Weights of a small GPT-style language model, trained from scratch on English Wikipedia: width 640.
MLP neurons of a small language model. Each row is named by its layer, matrix (gate and up: input weights) and neuron, and shows model dimensions 288-543. Each number is 128 + 24 x the weight over its row's rms, rounded and kept within 0 to 255. Numbers have three digits each. A neuron's up and down rows have the sign that makes its largest values positive.
After each neuron's rows, "fires after" lists the tokens most often just before its 100 highest values on Wikipedia text that the model never trained on.

L3.gate393:143145127149113087120054095151098162146102117139142094097181156140140125111127124129119118117125133131146132133144126109152105129146133137132100116170134150178145110110138152129130111158131172090106120105119125100124113167107126117163165141112118168087115127140139124094149134146148122135115107165101129122134107139074134118106116111095132110175128148128116121150107138111105130124120129138122142123117112129099136131137127103167135086129122146143104112086139109103159124142160094122082134095122138103166110150060111133095137166128155125152097101133125131137140111083129094118133107123133150135126170135140111148137140149098166140116077129145136104089128122112151113134143124106116123179143172197167116092134142116101121102131119137075122137132153159142115104099161110
L3.up393:150117129152167103120089156112118090185114138161107161148144107151199141115122114121203103127116114127167140119129153115098145128128088132134119126126193128165145103145140146153127170133136143108128175125172170083098122137101165141148123148112128104138099147181121143125107115159097161162132148124144118113139107145174120123153101109139109156153173161163090113180133157116100137124130145140145150154160161158123140123139135175118118117118082172134107156110112158098130160146119102144146145108119113160134147131082160103128112118121134070139150115097106163108128132094192154156176091118151108133129120136165175162144163150103129139113118138140117126096162135128125125156126142110116120118062125103106138122137141095126110130124169120119093116154113134121091103153118167
fires after: ".", ",", "\n", " |", " of"

L9.gate1431:144120143113147147100112154110120125127137099153115119154102121175075141144097130118096096163110146129064113144113098109162143083140105107119076132119116150170144090114112121133103104159136145090099113112158113130114132120115105155121108123120143127123104159178121110137127146123142094121105156104119128112126113086139115178135127106120144176151119118126141143111118124151151130136133124151178125164132074123148124105103175135083155164119101134139150158130109119118155109109139112135106154150131091129170086158151061164171131185099086096135136095140093119134156157075197147130167156132129132141149213127119144080117125132128143131124117105143145136125141148107114107162103134144154136146118145117161117117125126125125080095152130133136156094160116136092113130139115114
L9.up1431:178117127118090138123098122121097131109135129124149115125153152128105175121124113105126147124144167144069130123150164197129123094147124150111125145151134126148094115161125111136132147166124098139117130075097135116137121119114158151195130118120175131145147142126126093130080130127188131064096133120135130164126113113122149113102136131112107169100153131099146126158098136127134096159107159154156116139134148115178156097095146152100110156100126115097084134106128132159144136109102124138135110157137106142123123179134120134117128172106107098115144112102129133135125135115174156102130121127119185099130134125144132068112109120135120141133088119127142146127144164154149105151142103124123129150150131145099132137119113118098155112123182127081117142162128132121156102112103106
fires after: " |", ";", " ", "6", "0"

L3.gate510:164110127151114105159110097142093085133104094114129117083137140123136131128104128068183129110097152144112114136147153143115137098115135147147081098109163125144144114136105098155154096124171143161122130103133096114117133117125149142155154107172138152117114116108168168184109121130101126147158112117147160120128092139122111112164152186130144100121115128163139102122083122096158161134117145157135105125113105144099138140133130113131095123144105093110120145128152123120116116103134102130163116127139114063151137146135130081135119107126114108109154140124149156122124180168081132108164119135122103107138124075099104122117131134152112089136122139127120084159100132155140122089152140173126129129131123114112159116157163160124076163143126132138089142133125117110149134135103095
L3.up510:137156164107121114126146145151169116122152104114130139149132133114133131125131121086144164147114130082094123167072117108138146126106143143150131152160119122138148133138172103122114154146118125155163129151116148098117143104105103127084137131109131103128166114100133114087120130153143147089088114112146099089112124119125162123126137122099171116163135125148150102150104153121141096152140129150155142123173086158147124132115189157096131138171129119136151119104125130183114162135109150160114117146148156124083116142146121162105127146095131147141187134118151147118145139086098134170140129122120128118121160119140132128092111078109123103137111099156149075153109151090139124144149131127174138154128093124099137126132120148148103050134104139139092109143088143128126105109103128
fires after: "1", "5", "9", "3", "6", "8"

L3.gate1542:111122120084135126161144143083155147122167109121111158133126118198151088101132099116148123138120130143150127142152109130129115126108114118123137135142037158118139122117148096116116125116114135133138125111159092132132090142160141161167124092107100168164124109111095130107122135120131145123098157122137125152094183158124138172105117135151173074146132124117086123113146148143136112089108151109139123125103099119132118090132109116105159148180092101119105114124155119143128126120128129109188128134081111121126120118099118139119118098132142141127130132113131142085135089089154134145125162141158140107104159138118124195097132119139135148108133132166112105138128116158111155135135134140120122119121150187116059133115147162080122114154109118096127110122086159148132153129163145
L3.up1542:145110101124087113154106129122138142143113116157125159149136130169152095093146104147164147091153134130142104146126119134162113138131118100119159147117101153109139111094172136119144142120146148092125087144122085119149155165152160180087125124138115134177106197134092105164127137100157137125153120124118118131143154167064163105121112162127153081121146127122159110153166129112118159162108119152087098121137096130166133129164153129164170149141095147088146147141148151110142154146108150155157150100129096115155118102098136123177099139119107161138165099103144103113145124163123146125154132137090136112124154132116182146164103125096129195121164098085109130159090127109094161188132140154106125122131107143137133146150119158110117114126143134141117120159072108093054132084116140
fires after: " ", "0", "2", "4", "6", "3"

L3.gate542:157157131075136148178132126141118110118099098140138088099138128150122124108150156151100124125153135133100169112149097117166144079138143142158160125117141131114122142139133144118114087132154129090159136138156184150132142134068140118131146089186091140144125101082096120124149106140125156117105109148113126134120123078121164161139113078120129137133157157151163121110111140141138122112126143117137130120149139146100149158062120107101197143141152163155190119158144132156118144091115088150117094131152114099152140122149142160124120140099128128141106125112102126100159117106131111095148174133117141157130153109099119127086149147069128124131111134146141106123143101103148140180091131097132116135101097116127102083134130111156115099113138127126114137107143134082081121120120158
L3.up542:130122086204131090142116158159141119114087104134112132131137100136102165120176094136133128105102114139113118104106128100122110121109129151140140094136143119151133112133162106171093119118145143163127103129118109092132127156113145130161091119097124115119100127136093119156112141066184163132124160142122071125106143159119131148173162130110150099135166122130110120182110129143103085113134131161123151160124164119116118147133153114144098122128111086110116093116164101136090119165147097161168148129084105121140102127135122138151126117122106118108087160112165043126165166090139191109112108124095132141155132118132120151092138153127134113117141131105103130141146062108142165146113148120129152179155130163116143157130150104133141104178136090149097135115110102126119130132116153
fires after: " |"

L4.gate677:134106153143173131140127098151136150112159140128130108111135121147118123142185118133131106109143136129152110155144138159148132078110107129092133090104121145156141119162147115134123122131131150132109143094128151121078142111150106109126137137120199169114125135149108078144072172130120131088129145142127172126127153151142132107126130119126109141093148125145107137160122108137155138159131125135109141125165121164124103129109078118151150114102126111095164127102172134117154068169133153152146170112126170135174107112157182132079092154108120114124099148095117156124111090134100169121153158112139137124131130162144107131120127120140142132154149124100151145153131116188189138112122075123156151130130134137146154157128107117127119123160152115088140133128153119151130128162122165
L4.up677:100150102157150119168153113140131131103133172172198140121133173084145147161115130163165117098143113197104093137119120170110133162149133127105164125174143098116127109148111091156144152126144126128106124118148156119179137114128146119123119106169126145115154111113111135127136128138096107115130141126135112123147102120110142153146100132154105159101131135143097120093146147120143115128163120112106161116139125118140133087118132122104200088140173123124127108142128122158119135157135113153161133104112146099128147086149153114154164111136151090157112126122127123136155160103130098105107115149087128123113149116112093151149141148125090141162106136137134134108127131145119138143145123118179121135172134149147116106137164107141163158136175140114115146148154134089143173140096098
fires after: ",", "6", "3", "5", "4"

L3.gate454:158148127127100099142088122085101144126104143171110119123100126129118106136135155121122128151079128129148112124151114105102120125109120118150159121137128136101132151142122119118115173125160101160156161149147126133079084138134121146148149114154097128099144134091112119082098106127144177121119136103182116184112147097121070106130108122093151107106145113103082151147113153120083149125151146109102128098169137167104143123108141096152122099160133140142091130125147143120111097125128135120128110171093069157144104153154125146126128158080107121194135125175136115114192093125117135136127131113143140125108152162123122093157101120131119127143135137150146170165093132104117154116078147137113110108143115064090177081130132131116111127132138100151134164138152162124140130093142155
L3.up454:131122113126144135189127130120130129130108096114182096138098088142130120117140101139108144110163140159120074161137108147113158103113108137102140114088118181150177131171153127160093150132128115123121112084102145122113088135136135165106136156160096110088129146107132109129149136073132125103132142147121100164138088144152109155115145107119121116109117162089119144161126088091131157169112139143101181125163141122106112137138157136147141147142142124089114096080123129167145084147110122137126150107138139145184130153159112149108078128098162146125136163136137100174137133122122143167153109134123100122111121149127147114136091138129117124180130118153181163146130136146111114132112128153087137150148109086112120152093125172128104152141071110132151136163133123117154130121091141
fires after: "1", "2", " |", "4", "3"

L3.gate761:135118132132116155145152109134111121121155099153108116110082135099174155136148148153098150107134123174118132139154133155127116112152129133115133135126082135134155139137120120105148173127143113130118145101112116061108109101060151116114183160151134154083134155104150113106119109124102149161123090141141110114197117140124100149134110158136153119121131157107131137106146150107083112130114120117106143157111121124128087134076163105100125086125135172107094113123129115146131104116109142114097138107146127137151154099124137113117121176142121123105151128111137110106112145121145146160117107126128148132086146111129097159180123107140112133117080130170161057143080106132175117124138125115106139174087110119134106133126112108146136159172138154119134115090137123096128137150151171
L3.up761:150148155133106182126119158133107093117144136138201114120152097126126074145158132124143086114156116126112145085138107125139112159113117135105086128132217146094124104119159091135160107121147140088101150140172126152143128107142118104146145083129125145152130185093161149134112144097138111125110124138133166120132105136107071103120124125137155117119095135113156116130125154144140142138131162127124108086102127077145141133179143136124144096140118126152119116111115164088143103115175093091164140154122128107107100153157136138134107087116158118114110134131138142119134112153127111106139085172138090135139118174130145119114147152130137121150165155114135122174165112103118076124120146138122109156142135172098145122154130146113134096146091163134119126137145110119102129114135145
fires after: "3", "2", "4", "9", " L"

L9.gate671:150151148060123176139162108087139100125134135169158112136113164151126065133125127126134144114136143151148112117129059136094154130138155110121103114145124121148161156135178142112116110116158130122121100147106115128105154157138138078105123133092123142127098146137089118151161142125125101144118148122151137108133120144131083147131099149113112101108108154145118154125159097154135122203166099126153138098136136114159126069108131123093148157143162121179150126136122119116126111166150101122154121160141087115163131151125133142100102092122126094118154138107119125130127117139133127101130117123170160159150107118118141132128185178120127143179139142129161143100126082094131107076096110130076120116104101126155135149123123115165149124174131120154177105179164140114162105161155125
L9.up671:158112122079090173114116156141077096162158121147154098132127110162105163137126070120105093143158107128116109146169130118104139118193106123134149084156139124124116159140148128134107107157162147073168145121151151099112108144165155111128108106154120150139117154117113111135156090130139134165136164159107123142114097107124127118136133113163174148163140112129138137116127107184133100156143107132099087147134154111079111103134143148145085158149120096129142125094090112148162104115148091146125176131099095120151132150158140191095111137146139129127063137105112135126108166105156166115138095119139174112109105152118139145137122112097160091125181096121081083096130127139160105141139162111132091153144108158153146135130115183110161125121137139128140099133152133121119115127130156
fires after: " |", "2", "0", " ", "fl"

L9.gate294:111110073139161086141104073101115120067150149125126114123168134145110142097145108114131143123137127110132122081122152119114135154159154102116126147073108102095141121138141110107140136156132147101130149135144129165131113110146152137130150105162124183156101127133153137100134111110152141177138133128155112110152113145119131098145172132085103137079104154144101183166084136140118114122098151112151169101117143109148142114116117117117117142143159107123131093141141104099118149135134152130162089153119126122069152116141109114066189096139144109154149134138139171123093121105094116113134130170086113158130136129168148123128146125127128152127124145186148171198163124170110113107121153119115112119110090123135109143136116176147136123130120082150112148132115136148101132100134143
L9.up294:135137097124099112148192066101086081077132119104159104112103150165103142104109113137097155104131112091184124127121170132149124148162138100103123154070120149139123110114152111136157140153132121109113119128123122136160124112169096159146111144158103132143117156068144127143146136137138122186117137103093129104132106147133145100118136107125126107090124122121105135160144103118075107138116113139148156117138159117115133126147121141126131133126133128131169119113139105094185145143141150100169134136126121112117141120116138091099186131113113118123099113180134163126118098127101104121130152136111094184086146132150149178125123113141091116137126137132113130176160129194104089135141103129173095118110118156106113106142139157167136130128140117148107164119141088121117131095122136
fires after: ".", " |", " ", " (", "1", " Moore"

L4.gate1430:148157115117121145141096120141135105133141072126148113097168160205132137149155120125140103125190065169165091116098143104133157123149151161119110095115116142091148144130093116072138111124106125135122135118145130105102119126144134160102129143142118123106136174157141161092157095074142149112107149123120078125177123118132153155126131121128138126105125075129159140094156120111137141092089129143125122114165151120142184123114104125125099107147177129135141105126108149130157154135122144131116141123117126116158114131156118163135168111143112148165125111114093116172153083137139157172159151123172114130146136113105082104189106108132109184106127165101152146171135127097119150144127121109095105146136102097119154128138138111130119144123115150147097143093102081132128132150087124
L4.up1430:146147109153118165143109175069141141137141129114109144090104133150139108144110135106094128136155127132119153107104101134125110138149148104127138098126136149138133134109129149145117132116131126076141133104144128147132103092109115168137106171102126149124148119151133126138157153170166142114123118104120127132146084148173096168130138101150143132151107130114161168113116113125140137133110152176142134102123141115084135129151092187120142141148136149158074156137155132120112126106102159151131150098179163135134140119137122138125113126131104163128118110128081142155147136073121128122170156144122141103129133158120142140115084123156073130161132132120191125167113103119111179126136107072103159133123141135128144136147125084131142135156133095146100145113112157089112108094150094
fires after: "6", "7", "2", "4", "3", "0"

L3.gate648:115104114164141112094086125162130115121107114138116147169135117071089107129144117122093080138110121124134121113105139166137136129140157101107102153128128104116160134135154134143115102166125102165129116112143143137127133133131095144101148136161125131127086148118139084143156124122106157150108117130139117131126168129114112156084140153129099164158139129145122175144109110145150158149141120130134131155144165131078130096145181076092170152064075140111175158158120130182175159089133117123154092151137095115146127136174125193134110149146152108163155164114078114112130152124130139133136091138134124142135115096091087144104140147146093122188136080093125111120117145121124140154116084136126123104136135119095126118141145120083141166157106133107112149129155107098119123143130139
L3.up648:130144155096117119128153158122159134164111143119148122123128137101152122103110158146126115138135115138132152123095136114150104158130144132136157156141094138128158106120175105174127133144182100148112150163128113123130099113172137097099147136080128098119084113148124083100125163127183098117078094144136135105090106111111140115146105124128118140139127113144128126134141109101153119118131150162113137097141122108134137178100126151181094155125140171143150167073148117106113113113154121124184137105127125124152087142103170116080107162136103122134154117127126117136136168137151157129150119067169145174125160084146178110130120125141122137118158088109121118134082136161125144136152128157133135132129115149125145146122112100135159122103090132105142120142137093134161147068119105
fires after: "1", "2", " re", "3", "4", "7"

L4.gate1580:113114131132105112118141165142149138079145090137119146119117149125128157117184113161123117121145151131104114075164143125148095160152097149088135152122114078117145153155157100124045117164135117135119115112135137135137112126146146104120110103091138159110126161119102140127158131127142113119102120129136195129149096163159141171131149137130125130096120112136108156121174116125136144108158140126097118120106119158104142084143138129107167100155148125133171102107120111150117109129159130115140101121122125203155145116172089146131131166173113171190118098128163110150116148147150137119108126136074145114130115143179145095145143139127142114107116146168144092149145158155122107125157140069124093149131107144080138134134120153129117090145113142120125128134121136137104086130146152
L4.up1580:140123120128117084141116138156116125140157138125125114129061163126166133083136114141095125145123106142107118088113135153138108138157136187105194149082166120135128146144143114121103130143138134151118105117145129134130103162121127101104136136107157150110148172104148104119102112135128110121141116160161164155127121129191123153145174136101092147116106117105115118127167098142117149098082132124127122122141117126123131141147140126119105110116158106146154092102086205117105103127136121104128124077124128194102138115168124148109139137096131114115116154144143141132125153095143135137114110133129174126138126149121102120109134162131127116099114125137151122130176157109132157120113122097115106184137127163112191136154087111148170117124126171123118157186154079135085115134145148
fires after: " the", " a", " an", " to", " The", " of"

L9.gate1375:131120129105161112128202143144134138131120091133102071156144086112142181103135147149138107098123096153122112084159140151166146121084118147136135091133139152091119124139104166148097141095145186115131133128112148127107130103161140119134162062165125152098123123113132092127113106140164171091115105140133109152126155108143123098126132108152078169115161171145131083140112151117159126146162131110150136111149085115125100136141109108136157098087081150108159132140113110109133090128166116085124139095108105123178100129153141126125093148152165117175126127160109149150145108144106111142107126107112122131121122150125086170149181134125121133162152120115140094136130132130148122153151131087130141146164089111165141166152150137106115182106103113163131138122132108083149151131141129
L9.up1375:137119151121153122134125144130150169086148077129140075158178167113099170102122114136092091089163103152108109117123128149077131107160110135133101137095157177141130107149142132130084140120107128130098171116104152131097152104113127150140125122132083124132160110141145121143131130112157162096131157155098116145189134135113128132114112130131117158173092125133141124153147110137187118106099077152121096143130139094109121177102114097140121141129179108107128122137137128139179097138127147122154114126153161092123151139145157140126126142171145136119118159093117138153138159141133110121033116157138129136123149133124069130145135110107085172093117124103123114141115095118128114125135135137113149101175154122136161177114107144107115151113110138137138122101113099129140130108182146
fires after: "0", "9", "4", "5", "8"

L3.gate865:131150109158117114128121156139142130077125147105112175181110130126157097129133148107128121143108129132110131120143103148181118142113126117158188173101111072049150137117190125088137144131122164146155120129120138120124106124085160149092127132083107142151105137134121107155120125160129140149113129137184142126135130134131132156132145110120144185121117127104124124183184130137122147143100152161116168160107113155141144131113095127089120130103161141127162094102142137143143060140107157096113117089096153140130136104115165099119138147117115153138098139092135165103133136143157159138070145162105110115105151138166143132121061152126152153113098112131130122110112180121105129135138106099142136157110154118128096130102114121127094112140106102105105089089140138155097121155082175
L3.up865:157106147126137136142147133128117081199156117109159135098058156142110124118098116166124139118139145081122133129159146130170119126129103130155136149081138074113101139121156128066127093128155137148122170128122130133118142143107193139148092145128106164131091163131128135088121105123145076167134148172117115134132159127127105146170172154120131098119118155112150102126143085109116144102122124164161137111105159146151171120122113143123088102117167123153131107137143160150147130104080157111089107103158160126161181115198127143127133160065121159121132154161118157123108127122151163144148127131103147087150108157149144105141113098166140124163063110141131158095121138102096126130131123124085117153104086110139107101074115087138119150120125155112150125101103138165135150098165140
fires after: "-", " a", " the", " \"", " "

L4.gate1627:059069105145096118140119082125125158081134122094112146121075117123143140170124142113109088165114146123121140119124110154124109074157093165128107142154132134185093122097121166176104139123123148103101117126171150139133112133158128136149134124128119147129124140106118085124123133136102157166122120078142121133139102135100111184146102151108094105135160160110135090140120146146178124074124133148129161141117124142141158165088125149128096129121151124133161120146149148076186143148091084124123133089147120111149138119123141136179115146117101134110148135140105118121104153142166129167162146137136106140149141120132103131179097156172086123143161085129125136127121146104147137115140115108108120136170140154180087131123112167105084131121075129148144140153102117116132122103118139
L4.up1627:115117088142133096170094117151163125123156144132183125132086138133108170172126163103137150133092176152133146132115108127120157126106171162122139147146075085140094164121078102131094116143162182094108133115173121125139083147113142100142099140119146140140088146128107092168115132086153143106088133173127137143133128091115115138115149138141153137097137161127091133163091174114102127152145118139160165148110115150127119154118103159125162161157193184154121122120105122123116122165090083127132102136113114101123106116119125118171107118126103115065174140091089155099154134119131124127111116145136113088098182072112101137162130111144108124116120127123092135119160173124155103140132154115120112159171118111131099143128122114113130114128121110081093127171119088113128133131138189
fires after: " ", " the", " |", " of", " in"

L3.gate1597:144116111098119208154102102142123128122125123158159126176107113148116097137145128138164131116171132081108135097132121131114164152116118144107104150121157161151114154157145151106080159110141123116142096140155134124148161132154120134125131127157194116106096139106078128097163096134138124111098118169138127102083126182114107146132120122132123128152170127150100140103134138109159117130149147148107118147128133143104115115091132124150139089125131153140172116161138082099125073097140139148136097127089175127105119097113135110140116116187148122161118115145106158139124140141166127156181134100181148140115116123104119151109174126107146192132117152111112128087128127148097112176126140106146102117130160160128087147155165071159155105126093119134105156147126120136132156134126146
L3.up1597:124104155148122114162140128096113118173123119150127144185094118131118135139188111119127121111152084120107129148147134121100154122134117129091112125145159133118142152141178099157118137121144132140136125149142107147144101098133140163082114141139131105170124138086143138143124089135115105135112176146128132147140111132111124169131081164132158142130136133159144131164176118124139126137105116150092090129129072157167141146093118163165126145178113154146132135088140135085141115147147105102115109113130123094180118140103161149091107113130124133130139111109160167085066161173105119157194148094107152133130088128126204101134108143153133179113131128095112088111108131106131092106150151159121130125142156145154106138100131144095145125156128137103146097117114099124164114128135097
fires after: "3", "2", " ", "5", "9", "."

L3.gate936:111134141130089134148137126117092108088142137132103133124118135154106196141129111153124127094152146140115093144119152147134109121087113119077096101097166166118114176135167141122133093104101173161155096161118119120134136132130131114131138109129112113101099116120134110138146141153138195111099159108122108156115093107121128096107127096140057130109110125108119165154101098133085116159161166119106108118134103110107082112135078119133103139145112155165192133125093128129092152117130105134115166096114070144119114093134112128116125136099098116113114140130135119133120148171096171199115153162119163128116096099113136113176164113140110125146104104086089134146133175129109167159133136103113115131112169179168132112124119124139096178143119133096128085150174157194165100118104153
L3.up936:175099084086141143174150092113138115140120138100164125146162139138137153132149121126206114084116149149114130118120105154123121131129088129113159088134109131142126150137119127123102111132086126136135158141137152141134093085138110141170138133184120165128135124149190177107135169145153160116148105115155145141109123158089099118099145115138070113120162125153061161113078105079128137136119114082103142144164125081149171160131103091160156156123082105123140117121115153112113138151148181126123137123103107131130155095140137090142098135123106112142105083134112129073136127119140174102153141152101128106133137140132148162113155162143160134118138151134095127122099131106090068148102087186088140117143128115148160098143154121108158165105147121062141091141107103144126135130111079
fires after: "6", "4", "9", "5", "0", "3"

L9.gate1609:124151108115099129122081130127123147144091116135128169176094111172093087106151167142155124132105127060150117106143171129092112114141137110145129118105082122143130159122139109127119170087125117158118129159107096148099096150103145133140109137150097159137103161112126111103125103147144120128140129097185128146134136148155168148103120122139115124110115127103092062112149107139115126122126123105113112149076153145156096100103096139102160091178159136108080122073125148109123148099169100170149115089128132157161146137172108075149111112106169098154180121160151121121153100088097135146118147128132109118156108101101107182118132135144099116101112125150139114105126108142113144141103106140112145153119148099139109137086132144112114106118101137168148108129128109113117141102115115
L9.up1609:170147103123055172095121097110112084135108148141127137121121110128138128138111160147096149085130106153130160156156131137126110104141170142136108174136138121122138125127134088106115141148119125119108134134147095157115125141125089121116095190111077167164104127113131090118094138149126126168119145167137135095147121124125133099139111153125145138090123120174146128113122120157141174127127145124088148162095104126075088135166130117156088137140214115158126109131133144139112112119156108137150134092158121139165124130145112106122128124181123132119116184145142084142142111115121104129128095125177102120142116148136133178159136150108128114160154147102123119113122129140145147135170120136128122141141067122112171132119125152132108143137101154099133120111122125139125146136078113
fires after: "1", " ", "2", "3", " /", "N"

L3.gate102:122100136138146125089124093089164127163154103099158126138171098145105089139119115136087122088109138133064135136122107102101105146109162129149173120125129157148134148100158141145146150145131131063124163138126160136173149130135127139150128103148117126131129102112146120137148105108136096170155160114144137129116170135141135127149118122119096145130098100183137155120131147133122174108112136165083125135104095106108131106131110144135102076137144075130117132105120130123177118126105144133116168139114142179125159155131123119125102139100105180125120105111154107171147124120171148109154127121103134117123114112099104131119124092127080160135111115123123130154126183130091152121096071137107119133119123215132138156133137092069117136134142116149075132137104151120109097129134095
L3.up102:139140122149115126093143126143168166114116094116141099098132073118109138153118154123107127162094130082176177120123107135062120181166084130144147106152119135173115157118174146122136179089126109153144163138197116109154088131113135113075118158103146094125111134067100142161109095107126120154101130115128082141142140120131135121120109124155094116141164144145114121147089104134127093136127138108115161129123150090180145113118119145106089069115099114126112150138108133129119080165092157097162090143147127157138114133129160139115155160129121123136120141118170142137130059137130195113164156149153117116109091123156122155069127118156145125103091103157114165165104163136165129149139086145118129199114136114145132126129128170110130131135134127148137115103109136084124099148101173
fires after: " ", "-", "s", "|"

L9.gate1634:075114094109145156098114122107091137153130167118180145079127111144139129120155140133168126095128161106155103165152150120116107110150102143117122119121117147109121138124108172083109174100116118111131135125161162125173125120151117106108129102165096104170126093104084186171138098140072109165126156122127107119140156149101100108129107105115098142093136099099165105157115149099154120096128153130150147150153132170114120115100137117062114116157104155108111123152130149140097090165112112157149148119136128141114106108166141099107155084116144141145093129109157153130128091112139097098162115142105154107129125105069077082111095136126142155104093139158156132091117133181121101148108132144082139108073102124167125164160158168099113118119111117078148119149151123139115122174164132
L9.up1634:151083152124113145170121092133114121103118109053128104147114136157126149110107197131163094186074110122101132129151124134113159157089083135159132125176164083106138101147130113133141126138079154115156109148146135118123069158112084125112121141099136138126136130133154139159127096092099128088125171111110149119128116082144110099129078161131122154151157121158119146140156179119136083125152153121105082147162089120143112118102132121141116077111085139135100102159127109131116111139142117131116146111108135131147135107132094131108158143101119149112142171149086146140117112156132130112094101105161149153157104085137130145142114125157196103121151081128116134100117121153068124150064125137128076109131150138181127161075122179130137152130107113127122128120113152123142100163150169
fires after: " ", "born", " ("

L4.gate834:128111130100148137186115079149144138082139141173137136154100135147088159140127100109111115141171154114131116113120094145150149160116150107090126116148119143147141123158080123119163133114139144142101144140102157122117127152081140128209147144130155131107144127117095116101099141162122130146131120131163091084150122099137129125127117129167094057122112156113140159133141148144121136137114147108157164112101126138087154143118114080149095146113129114087157112111108153159133135100104126167142154102162129079113125148135117133114166135115113140153121127148088134158121192115149133142124130131169092114065149151118123158159135118104125152146154148141127141136110147121141127120143125137107154112109158136117140072113109142152142185180119123115130102144126134140114123134156082
L4.up834:161154074097139105174085144105176156124182132079124096120137125093130122108140131146139123118155114176098124123122127140095112157074171116111134149164099103125125144095144137148118147143111079113088133129146132157115131084128120147118114152140145139121084123157106137156127142158143093153094157134083136118103151131134125156127161122146101122154151130133128170119125159097090116155128154111089127110062106125149091103107143157135108148125096137114089116138162116100121135144144146119126157120142157144107129084130110131090123165121132103103113119127110123158111133125086118131127111163101162113107135135112139112126118158115108147131115127131137121122122125085127125090116149091146132104150117143128139122159100131107135136146121124122114178112095123138137144122107166
fires after: "5", "8", "4", "7", "9"

L9.gate1029:132121176143154133148147082127091137145160135110113097165142123119158134104126113103085131110097096147115116100179128147134139124126109129167127157129142087132125103127131091150150081122083147087097096095138111144122130132115127118094128154132129116134134133126139130157126113181149125125116080124162149154149104136072142079128137146084118121110127121111122140133132139109169129158103123099147128114141131128144092113119118116149136164142088143115147173141114105132132115133139092142123144151132131161147113115152124143110141149110117159114157136088133170119164154117130151153109167187108120122131157095152125159139120099165151099085118148124107148118126116117141122139140134126156110160142149070117110092105154158128103123126129140149139128100145113117128135187164108
L9.up1029:145145142137083137110120097117134147143104112113131124151123117176131157145099160095063145119106124135095116150139148119123136128151056128133118105095150125151094113126145091132144116099142108140097103134102145146132118132139172111081087146114116075105104141134141102135144135185099123110105153133147158126104179121122164081111130107093153130171140118132130160127114143162115111125132101109141147090139066098127108131128136132165133086160092135110180086147108124156122118165115143122149163166092163155122142138156129175113169137085118136110123148134096180137151131135117150156092138119127094136166156088114145106140110096092130102075073103163131124149138112123155147122094082110176143178126107111068114084105117151122131106117102135136136138120122127112147138160115134
fires after: "1", " ", "9", "win", "5", "|"

L9.gate1277:133116128137166161108117131149150130135157118154149164162119163112161170090145156118157079128092141129130127138108157138153148090168161133092119131132118146110113109109099146076101140090119137112124097175101162144112121129115131116155153102122131126109122118144126111094120108128149176146118123083135156128113167104182129134138092183159155148098133117139100139102141133141112103185100134136105172113162123089114104128126122106136183116141105119115092137096114117139147105158104119118152128133141135105181168084183118097102131158092142122160114129139146116124137093121125155197127154141133100148141069119123132133156151135126126169145128122155130157128115102161096090137131139114159094084137102133149110159118131145091123079128144154174113135127156147124131095107136104
L9.up1277:133173132155098121166165129164173190102112124142126147092123100119111134121122099121081094079144143130109154081141104163153139135126116168138105134129180126131085129116130135100089126134139154131165156123133113116161133134117101159130109137108103132149130156127121125086096119148126127151152131109109196111123101143088130094143073118145105150137148122099143141114136107157165145145179151135153098125102126153147121144146084124124095181155090132119121110150091160137169107093129138154142125130172111119184105171133138132124107097103123127115162119126140091129117134150127189153139116144094099089109100133137137177133118129132208126105104156118145119132118110102131143092125111140181090123159119096093074109140092130139175130116120140129149147140175128130089115164157140
fires after: "0", "1", "2", "8", "5"

L3.gate1394:119094083150107101120118084155160138112104106117142134150130105124095124139126124083157145145119110141086127124129124120119067102179117157157103118105119146126109146143105114140104102138188096109108106131205090155144110155092138125111119171170150151132144147132155130086108122153110125147099184122176082138136155130069153123125135191115136139124087160138173142157100135146139158100123151130122101153121117163115124137101112135156103100131154140122113096122126158118138124117123126116096128115145131126112145147138134092116112123135147149110132147148148101141140176201151132125133142138130132123090099109129091140139163155115155148139116131134131131127124154137148133122119118161134137128118139165124161139140126125090129157098112117078129149117144157109137142068096126
L3.up1394:142111103086153134110133124108090122099090138127118111173081144132122132158148141154116126125105138126160110115098132135130119164148138143140110131132116135150133179124112079130115141102126110132118118153108124171153137158151121142147107130119132141112147128110119085167108124131136103155137188180119178072102095095130142130093132141135142110119161106133125135148141132158087103108125146112120122143135156086118124121168136134169148128110140142102101122139094103100136109126124161094125109119102114162113125129138147181104131147122090138142125164172098148136113133081111152118098163116164146100130144133121152148089120068177127098137130101134128128109146141098102106189099146150139128144115182164167091106112133126169138156108106180130096130113095142162144120142129093
fires after: "9", " "